Part of a small language model's weights.
Size: 9 layers, width 192, 6 heads of 32, MLP 768 GELU, vocabulary 704, 4.28M parameters.
Architecture: rotary positions, untied embeddings.
Training: 108M tokens, 13135 steps.
MLP neurons of a small language model. Each row is named by its layer, matrix (up: input weights) and neuron, and shows model dimensions 32-159. Each number is 500 + 40 x the weight over its row's rms, rounded and kept within 0 to 999. Numbers have three digits each.
Before each neuron's rows, "fires on" lists the tokens most often at its 100 highest values on Wikipedia text that the model never trained on.

fires on: "il", "ap", "am", "ro", "c", "al"
L6.up232:560546476478404482572523529492508564496507476438442559500430478517503498512539541469509464528506492545495479554486546459459552463502523555545531480562498464472469482434483531559508517494516502513481461444447474463622485505532529402438482421521488513439509450575496585503539499453451480472503552507502504455530477486439480471524504464447509538543438522491445537565463529486475490534522

fires on: "l", "st", " Al", "ar", "th"
L6.up100:485617503497470435487574497537534567516535537553523496488515531426497549429521509506441483546438461461557511505461542473582505546539522461506548505535511500512503477487519433446494448471470508482521516540415511524473528506567539473463530506459469519544429506480512528517494487558539467450502486489471407486501479488461491558511489602459519475516484506550509453557536488508403539512512

fires on: "el", "ir", "n", "2", "re", "en"
L5.up534:529518540459463517535500432533453514419539569487537471589498459436480445489504506474519444545467530542527457544409516485415487477481466475513470509565529507477524531561556461449438497533524450587471488536481531542536474448479464460477484506534515519558493447384549498495511514565472512548584551532458464494495492442497457486496505559508463461472509534569537478471427514479586474516531

fires on: "c", "ic", "erv", "am"
L6.up497:525538538496461560473524501497493489505473461574531590504466502467516519470549505498519536479443485549543510495468515479563497505480505491485585515509480483537482462525449461536496548511538466472430472486536504508588571480431501411446522497481503410457540482483458512513532608465494542472542497484489473488520493558478461462547478564527405583552530500580410575501527541491498481508466

fires on: "an", "man", "en", "ib"
L5.up163:594523450419485498486583471561481521484433542516522487452442519497499451521520501535479500553507481428527545502561534482476482552593540437493471516501477513582482536444501374480537556523499491542555504476492471452482506525447440562575537493491425490476516523495476509514590582542483463453509478507511461568450419463544544443439552495537461487535495508562511523481489508509513467508508

fires on: "em", "qu", "ss", "il", "c"
L6.up759:511505477475455555511501512464471544562494522478494540491550483539542481496530429470497475519550430490475536489513589507506578518610522524478504534531535477459438457555499472571541586544419486511546450506547528451487513516486525413477498478504481465421472422520481515425482426505493534495496520507472527472502480515494498564532467433567485638509434537550464455468495420429537468561518

fires on: "ist", "it", "ol", "end", "ain"
L5.up383:493457496540553502503476504567502478544533506468523499466470553419482458446496517525505495566494455541544492529487422507510489424458576532508503429525514487503449481499505475431497526515577436461502545491516520491506535432571461508511497484500451449457473448513436490562514559472565511481506582549508484424579471501570526537490577531542484478499422550486496458542474491539438520476523

fires on: "w", "ew", "b", "ap"
L6.up304:493490512542408503547442467525497529514504497521507467431521448566403522494400504525473485557541577538525497567528473507510565447473484470562523490536428429474470451385458541578557446512490522501544477503536481561465532498535595439485510519531447527510461551452522477491525516457513509509479498516445491424567439493447534497515513539515527530602527496492518493489505478499439459496484

fires on: "b", "ce", "ass", "ory", "w"
L5.up658:481455438560466481505518574525554444448481558493497558466516495538459533448511504516495547500573550489523479441475540506460482492499471554420477482544463451507520462463469525535506452504492585483517504494501504486489570498519619455449563507472508558537500507488567497510488536458518424469462445468500526435529524614486504523558520460515493501502517496545504472468510472510513538492516

fires on: "ist", "ar", "L", "or", "iv", "ous"
L5.up324:479462470581478513452448467517515491548539540528497447472545458461510550457491498502417514481494524482556508487422415519491516499498452488548519442510595575525488508513489446425582450482454476505508522528516544489523439581506548451505556439497443443496458559481530494495439602501479470547508462459510506448509488489540548506496518590491505497509523497586475494535496536604502510441509

fires on: "le", "|", "en", "ran", "y", "h"
L6.up147:488494528525513512533439496549440511429485456453438497450521471454478519522477538506479511506509480527457490514522627526481600503490493509545557481417381513545493461503524572462555448469508527530534558505459489506502533440496620459486535489451465471485513576551526571556506499542478544505479542451438411489472489513472449525602471479481499489532525552519497478500480479523534550430466

fires on: "|", ".", " the", "\n\n"
L6.up18:499472482576475501512440514469571448418462528522541537462424550430497441444483485515481467446472492559446506579569372559484485484460426533571460490501531568533490546568432460548532490516497500497471498507481498465526463507464521493498551514543463503559537532509500479518506522548491563476440557563467502506494488515457517546507474479517494436459547578536537536540521469495488508504486

fires on: "le", "t", "a", "ra", "an", "ran"
L5.up365:592517532579551470518507524520533519398498501498489430454484473475454500514468543490472516563481411490458482470457514528498529502507472483518412467512612537575507538522546508547562461495486462538518475493442469502576424448472544452440430459516468461475550556527479471490451515493544443524514548494505400526406527472475499495495531477446480462513438553497512488521456496531480531456564

fires on: "g", "re", "i", "l", "w", "ro"
L6.up584:447572517489481503512518439488511495455511549510466454502502443516499473522473468494470568514501532561498578544470475487570528511495408525511534578499485445446454486533489539541586392475469484453514437553468574467553556480499499498546539517438514527500537540507509478495613531533527501515543586540514475475491455494502553525502531463481498458601435492519504497491482444436500460448523

fires on: "u", " d", "n", "og", " D", "g"
L6.up620:431453536488515489467509451518491467532532510479547512502549434564503463516463526550505455515566458431507512446470490497449479417511519475531485514505440436480529561536494495558518499507481471547439451521540498519488532528416530482526438539473530516493507543512476485446488529422486456429434515469447432508546535504476461455441573459403489523527508492461467514528587407600520476511529

fires on: "ow", "x", "s", "h", "um", "if"
L6.up278:520438484507462475472432439421463524510479628550531467497515540531526515472464511478539493509548523578486450505478506508487417474490470470521496527479402528499455392482496442499500503476487490559558567488528560565528522444449497502498523509499509462516530594467546438392481440467459493455497509519466532449492528467470456461534484557535513513542540433575475513600522492555496545543520

fires on: "ad", "iv", "am", "ist"
L5.up260:571473454517478552489447453582466534528533525516540468519438577470509502420439517463488509463561445541509499530527466456447422511565523443508472483505464535439573477533432430440532434436498417521520534495566533554445430449462496456479507489499527460442510471485490474538487576560502532514491516492510473469516442488445599519558465490507503516458533541543543536454477513546539543533542

fires on: "ent", "ount", "ri", "ation", "om", "\n\n"
L5.up238:483432514494581528471488534510519483446478533536482496495577535529468469496422505478423472532440427545522514553468421483522545537581448520508498492437508517461518474485459494527551474489449557539502507479473423521522484464527510535540486524554580475449505477440553454510436485514497549484483492456412520547507514547535476489541470568431575495538489494505512528444515451478573432464456

fires on: ".\n\n", ".", "\n\n"
L5.up686:517539534506502498507471472492547417501466473494535419481485492436504501434421457446523449448497500550474560499469416486458526551524461425462473501574474482520467453501451458539455457517568554536510563499549519510520452409475457429454562555505441541541497519520496461461496507542491504532484452557518492493502481519568570510585454430486535486523492483560524493505596506559542584494542

fires on: "-", "ir", "et", "l", "th", "ph"
L6.up530:502591514517528455566484464523473546482494515528517505480563468411492517418521441524545479494520459589520474517440542468519478504458532548481507422498536487463479517567503409509526513478487493594487519477552468602491509498540523534527525503506514476542492493538554482479519502494508498472484558499501510451532591462419553497540469490479528507494447496537498561552554431582432511496495

fires on: "e", "ed", " N", "od", "d"
L6.up224:446487564463514490460468542399497463532504495526449538470539477488482482408499549489466479460524437517471537537403569492506526508592486416502514494483502510535497592509454468455544503512445453424489552462557507506493517464513532480453450425523543545486488509497572512428565529441521469468529527501523499508418528568500502520556507452491481501482476540504470512523547495515538403461459

fires on: "man", "al", "ian", "an", "mer", "ic"
L6.up237:473473443465551491532579543556465517484585552498504462554487466469491501481526521547514549521443410494517497461590512543420500489501503453529500501554576534553562547490475483478526487482498491508544516537538464528518482513489502517487536508510404478447455527453448562510495521497513470465443441505554482509525503470543563461497407492454485485510489469580506486551424547475519595503481

fires on: ".\n\n", "\n\n"
L5.up594:461459554498483504443480488522525443494507493476479511466438597430487486467520442498554470393459475512482493554551467553498486522431535486496529538499465491486525496549441441535501460537566544556531517454492472483503445444446530507542530510561504480500588505532463530505521491547511562521503535543464436520546502509502519517605496514487430427511520456537498512488576441469498582585496

fires on: "el", "n", "ra", "z", "-", "s"
L5.up554:544502545488509490430503456540415493533494443549553466466559496495506449459511495522496486439466506513512492472482466470513510554503488490535516537601530524519492478529541490454470530541487439508467466568503472485469462508465477503515538550522442428524576495518465540532456428557385441491560479528478415496430450495440508571460496530491497462451489559547535440528488526486517488537596

fires on: "o", "all", "as", "iv", "h", "os"
L6.up311:515404501491558476487492470495491597579490497457513535474516473475497424526466546482511480552447522500472498464514484466508447539448565523484495503529608555487446421467495563503504556529492541515481518513414486573479460481537555554539504484494451458509491499478456457448554543485467538473499470487398545522470484508477434481504437519552495503471453533572535544464558535634466523500451

fires on: "et", "g", "i", "a", "ran", "is"
L5.up114:496504518492502516487565485508420469563501476522456568452476477493543483480563420538428532459500536450486522513434491462568499481491489549529479494483509463517463488456464500499563497445532463526473482540490498452514490532464557511590433474441493528542510496490491479423527504549548519512453509546545477532500560528562467503443495456483516481547486508548490588401515494462534460420461

fires on: "ed", "ased", "ated", "e", "orn", "red"
L5.up267:481447510473492452501478432561504453516488517549509492497493399444518504492450510503611498491484463562417561535460584528465597494476507473515493480536466482580531573507518495534518470493563508514444550546510474547536471502493574531496533418454534495479562514477519500456462491507464488582526463463499496525509484569493519486582471556420495548537469512472489502504518476482502452472451

fires on: "iv", "or", "r", "ar", "e", "are"
L5.up138:526508486475475493498536513546493486459530527438541463435512536450484477582469443493414525444520493512492535496464468475530526475481524604447511491521523519461455473494531476454465477469459518536487460464464554537487407484517427464473523430500425489539507474521486430463518568557459542597545504466536573549439475559512547518512456508533585456534530500495481531466479508575463499536555

fires on: "f", "ent", "w", "our", "ur", "l"
L5.up333:562492494466463501507483447525413443429499564483559442513552504479506560441490431484482609546474510589538482583482523451469458496445523556514494504456506570476539476466496471508512453459456504499577450515541460489491462539543442528499516538494572498493477495439491526447500432473532511497542454553530512504543543461497502508460474482407455560487488443518518582494493494407538485459477

fires on: "ri", "am", "al", "rom", "c"
L5.up543:538498420565499509470458539537447515496504540472535500498504480460537476525474504470499427471495470581428514431437441470513571451507442493485504455517617397416546461473500513495488469512515506501477477544490525463524436478482593525503517515592496547472488496445483608520512522424558434493558506482495463543490455565461406499573497501500513514592497517514505544545430537429447485535499

fires on: "am", "ul", "an", "l"
L5.up532:539458494494502536424441579526577515516525533490523522480433420423540554553550480550500450512469479500524476539416495488479522591494430575442499424515462479496514449523432519494550490529458435493519456459502435494598518525500476486519472518444499589486452564544532555464537537468533414466410549490449540500500533528528511549476459471547448468510486547431506563496541518554525424493540

fires on: ".\n\n", " |\n\n", "\n\n"
L5.up753:473524485542495547512511472561503478510525477521516518508543593496553524513496476503536502497490491529416503511513411487508540481527499497515443488498477572449446570502453451462475476460528535529473449409531561487504446512472501484507531482508406478489499530430435500515597507489452544538489512512530564491484488496498588503538519482471529470548507516507497529509537417480471505540511

fires on: " United", ".", "ain", "ist", "ord", "her"
L6.up426:504494478483546488469428504477496508493509495494535452457509511489523509450531473458503487529427504566481517517504461463468463481443486516530570537497482473565543460480535439504519520463493479491480468564574456457509491511569516454548520499500434456487475481441490479436492577430495445500440546502469523447464536570540491552499510492508611555560466477587535480504446542590451560427485

fires on: "t", "c", "f", "ic", "le", "ir"
L5.up580:524498474484497513433527519529514486451486515441577494584491519482488415527471466544551547506473500553508523502420553473465545509523528528459463525516497529477503558493456551531521508484540419534479500494578527587530439480503495487509450515561485471516526511552529534524483488482580527553504498508461472514448497481497394478488509444411453439505550518572497515451447515519456505503457

fires on: "or", "l", " pl", " St", "ri", "ul"
L5.up100:514563510455518547548487433591490466548483513525506484579468494458533592459554517527489478426439462544537454587416457473505560476559529532447492427444531472451450485542433476540562521505493538459518420470533468527512488459536409490479539458447490472522517513536532488463527510479472436455450563492487453496534430454516539496537447470491514511541445602491507458563528469499467576535451

fires on: "h", "t", "og", "Z", "b", "n"
L5.up579:508473521487502548541495398548495556554482497444510547524468471492477518487510411567511479475463490527521542491449468563452416398519475472490575477557540437474481550558478599522513552601507533451548506481484500514481521572518501507519461548454475481563521502528481522459497487511516487482436545524442508526479503471520481508459434455490520527465475437509511517500556430534476466457530

fires on: "c", " ", "f", "w", "ew", "ing"
L5.up82:484445531507504515522550479548478493459501444454589516506445496495530487503516494471446458556558471541510521557495554371578537470450469410516438503481473490422569470474566506522548425533525487561600409544526521501533489467519463478416474507491541500485502466481490474442436489549563517505521568525557511538571487512456515545565469426476490484517474516548537527529507497541515533577460

fires on: " |\n\n", "\n\n", ".\n\n", " the", ".", "|"
L5.up746:534519556556524502501501483514564437473437472496515482453458545425488471433441497520542430443522499544443487510529475497584525461483494480531445534577501488538556493481372458525515471498531556504532514491456442525526448443497485457491516491563465566504492507521470503495452525573423521510504524554515485517553486511494521554500477450506524467505557479479568498516568448519480509542530